{"n_layer": 8, "d_model": 160, "n_head": 2, "n_kv_head": 1, "head_dim": 64, "d_mlp": 448, "vocab_size": 8192, "activation": "swiglu", "norm": "rmsnorm", "norm_place": "pre", "norm_eps": 1e-05, "positions": "rope", "rope_base": 10000.0, "rope_fraction": 0.75, "qk_norm": true, "attn_scale": 0.191, "bias": "none", "tie_embeddings": false, "parallel_block": false, "init": "normal", "init_std_qkv": 0.0492, "init_std_o": 0.055, "init_std_up": 0.0492, "init_std_down": 0.0, "optimizer": "adamw", "lr": 0.00238, "beta1": 0.95, "beta2": 0.98, "weight_decay": 0.062, "lr_head": 0.00283, "grad_clip": 0.5, "warmup_steps": 419, "schedule": "wsd", "decay_fraction": 0.683, "decay_shape": "linear", "final_lr_fraction": 0.0, "batch_tokens": [8192, 16384, 32768], "seq_len": 256, "doc_mask": true, "train_tokens": 153600000, "steps": 9568, "dataset": "wikipedia_en"}
MLP neurons of a small language model. Each row is named by its layer, matrix (gate and up: input weights) and neuron, and shows model dimensions 16-143. Each number is 128 + 24 x the weight over its row's rms, rounded and kept within 0 to 255. Numbers have three digits each. A neuron's up and down rows have the sign that makes its largest values positive.
After each neuron's rows, "fires on" lists the tokens most often at its 100 highest values on Wikipedia text that the model never trained on. A number after a token or word is its count.

L3.gate49:116127160137119103120139078127086132124124153136129116122150143116147110150129137119115099096145155174155124131110101154088141146129100124126189147129126087129106134137117126147117120152117093122080163130133149181140104151116075122105153144139102094114121116131118158099124120091185126165127128135111156137093130143118127134133128129106131153154144066088145102111169090164129106116092
L3.up49:101139140163148112096162117172094104141103119132129088144160132152078138143115087140132155150168098148100113138100095119089105120096085139141146113114117098126160134101108123123130146128144116133141140080115125145146114120106173099111124172134129133109100114166114135112105108157127149118124095165116114116146120155109133157092084159112136165142115123127149105152130094152131111093117
fires on: ":" 26, " a" 23, " of" 16, " from" 6, " an" 5

L3.gate272:176159130160123172111101146138092132185134098141116143157098096128137111144121128126103131137138146173159133135114185138118140144109136116096148110140097124121140173112141069151155153111118090129127139140102124170108113154136106125154145114136145112145131116169129125098174105159139120157172094183169144105133165148061146126120109134160130121143152144128126151111118130111155109139147
L3.up272:102142078099151120144119142134174158116104135137111153151133111145141127168099170148126132124107156143172147124097149152129105130120129144102165121088130129143140132128157106114141116075134083106161163117140160122122106149118127140108106099115082117143130112148142115144137112132127112116138145179139131145129133106113119130156094117122116050077134110099139139130196123111140125103139
fires on: " film" 22, " group" 14, " series" 13, " band" 6, " school" 5, " song" 5

L3.gate149:114120102124115120110127096131105101151139112097108160117145082136127125112145147131092146139164116166135129164175108123130124091112121149141109135147152178143098149112122117112095171067121137110148114087054126135152109137156143153134135161152185146121137103132110127140130110133128150115159098152155125115115135132096104147164083116071128131124115121172111105174127129150137163192132
L3.up149:158123131134127140119100146104152094084153145185109115101076156129131106130115119132088137110132178164123121136108159112140085119137134114151164130133130145131163088124147120147132145096110111133174136138117161115146175117058154169122147118129145100150192170107075131093103086160163125147153110127122097125111140112092126105107125142102141142109157142150114145155133157121136135144134
fires on: " pre" 27, " over" 17, "Pre" 11, "ter" 9, " U" 9

L3.gate130:091110170126155106113126141117121169130154152110145127090146124123182164102070111141147108121113104113155099134113148116107140097117122140106094104152130159120159114139127133178126164120087143148091144144123142166102112120168160114114111157131121153099126088122121155112167139176080139126148124086114136141076108130124087150096081136114153151161167098103117119111093141113172107115129
L3.up130:097126152109101126148159115074108098104143103153132121161101149114161132134166104125127163111130113128144143085130111103101117146134108117144159125128155146130116147147114138145140178117114156156131124138095123159108115165141172148120138075138115134122172115135148097103123142140132133151073103100105109103109131122142139138132126152164106093135122126117131078104063160089094118124136
fires on: ")" 16, "5" 13, "t" 11, "in" 9, "/" 7, " ===" 7

L3.gate244:129139147100150083180153141119132101149121139104097165101085161164174116168092127101146164118121114092144118130106133093139086167079171098145122110126120114163122079092155114106159114142129131140103177095092131137116157143136140114111133152082121106093121132096129137127137150149094114130078137135107115082118121140107113183102087130121138110150107116139106121162150128099122136124152
L3.up244:132133121142126119155113107145083138154138140131118170116113081119127129105132109110151160167108132099122134110144124179115164108136185147086145092089124121118151184140124121118183132156124179115094128107097095151126094138114155126133125089141104134135129120128137124168182150102143124161111110172124180138138114124091116089106096081141123090125143122090113073136116112130158171138149
fires on: " |" 30, " (" 9, "man" 8, "M" 8, "in" 6, "ic" 4

L3.gate382:158130134166131154142133128134131120169139169137156123140172138123094126138118145130117091136127127117138103176112107106125130108109100114156142128117123126119136133127112105152119116110117148118132164136131086136090108117153125112135119158132083135109135093125136162134106145118150107193138107117104153100152171102126179111148119119114134132148140171120087108126130112170087092111108
L3.up382:128073134095093126168141108146138163116100150161127140144174183113108123123158112131142132168090106129120132094089135159115114073131126130097077092118109156132130098156162081121117162103106143149134147112159146115121125133147122111096133125120119139153131138097146087100100136116179064114112131125067151161104095144143116095142141093128162134135155135179085118096116135144121128104112
fires on: " Team" 20, " Division" 17, " Qualification" 6, ":" 5, " Championship" 5, " Club" 4

L3.gate397:102119095086106127125076136161145150158179158113149176131132094114127103143132149095124172162138140165136100140139132131139110103090160135131131150162147120098132133112133125112115129117142132111130153126086127119120142142145124153138150168148170071171141121126172126164110113093156115120132097171146159121103084080132129153145121126105123115123147090129128137143131124129127130122144
L3.up397:153164152129133098164122125155139139105139136154066122122097131129121104118123079136136100118134106118129142155104139161130142132122131117129106144114125155118159107116125127143143100100080127130076094174141176182166164125153133067152140132149182126127146120131109133123122133118155083100112177125164085137109110125155142130166154133119145143122142072138157113089137165127142109108107
fires on: " Re" 16, " No" 15, "na" 12, " Pa" 7, "ult" 6

L3.gate318:180070103130162123151123081155151081159102135137141098128126144147127137162094103124108109161079124129154107141124095134123146155120129126141144143089141137092084117111133136081131117117114104125122181112122152140140118134106119133131118161121092107119150106177094139087106175151132175085110147180178115126127111125113154124130078123107127149156118128112101133141097102127069093123098
L3.up318:147112137078116125148127123146125123116077150129138151180150136181105148141126092143125138130124149100102135065133133176137150129135095151112099131127130134103159123108138137066155142104139102163116107125175147138120084130113137094116138076119151129083141100118121125143140174137140119132138115137141081111098137165131126121124114108154118103137153097116132177132116115142113144130130
fires on: "1" 25, " for" 24, ";" 7, "tempo" 5, " by" 5, "or" 4

L3.gate4:133094128109144134137120111101120145137114138118132126136128128109147146159129136142147149128126150113133107133156121109113133116124137127119192080187085142127117122091096160130128176108137123104112141127070147132111073093116152115136125142112122128165059130103159109148136144119128180145120139104141147133114136147116144151141175139144100097177111166128112114138145198130145152154109
L3.up4:157076116112120133131143133125118148124085125113138117121127159110123110093135128142185103139145103146155103115118125121117106119121095112111130098122155117134117157104125154106118132133208145094104135107148121127183116116074085120097111131134136130135106113155121135134103108126120112159117088188124060142155116137085117132129170113151093135151190149086123131138130137129098166104145
fires on: "do" 10, "f" 10, "N" 10, "V" 7, "ł" 7, "Z" 6

L3.gate85:141141181123088085088126133109111162135141124127116152109156087131136088111131161149102132103137148144133109157128112156153127115127119149106091129104194112105140087138147149152127123121147125138147166167112143149127151137189116117132119079136113143132126106131138089101113134106120074123108124122151120173160102174120112109089130139160110118125114139135128125080133133122159120114148
L3.up85:152110110077103111160174065133159148129132150139153147122133178136154128107128113167100132095125115118107135204141127137151103096101095137124116083117144145134139115131103138114081150110121128126184154150147127109112148130114121153130153134117099132168095134099094129121134109109130108100106140116180128143163122161145147108138127095134125115146120090086147122106110153121069141136124
fires on: "avi" 13, "li" 10, "ci" 9, " short" 8, " Bronze" 8, " Short" 7

L3.gate404:102168186143121149147170099100106094116129154114122104145153085110138151098128073102145127107144139128129096146124140097129124144116127108112109122198115145085115132143153109090097105112144080105180143130137145152151135103124134156113112160156160101148121114169169138201137144134148107101145125116140146164158127116128137126110117136149120113114120136089147102137150112092120140094142
L3.up404:130098148114153132131139154145188120116140142112080152155105144136154158095133142122088103095165186087118083113106142130151127114122126130145085119157113139121183137151161101138124135125107110145115122142103165124075137124103147134165108145135155151145110153148093150118127101151106154136144163124138137113151136087167135136138082131128167156109078060136141174132117119113177111151117
fires on: "8" 16, "n" 11, "i" 8, "e" 8, "ni" 7, "o" 6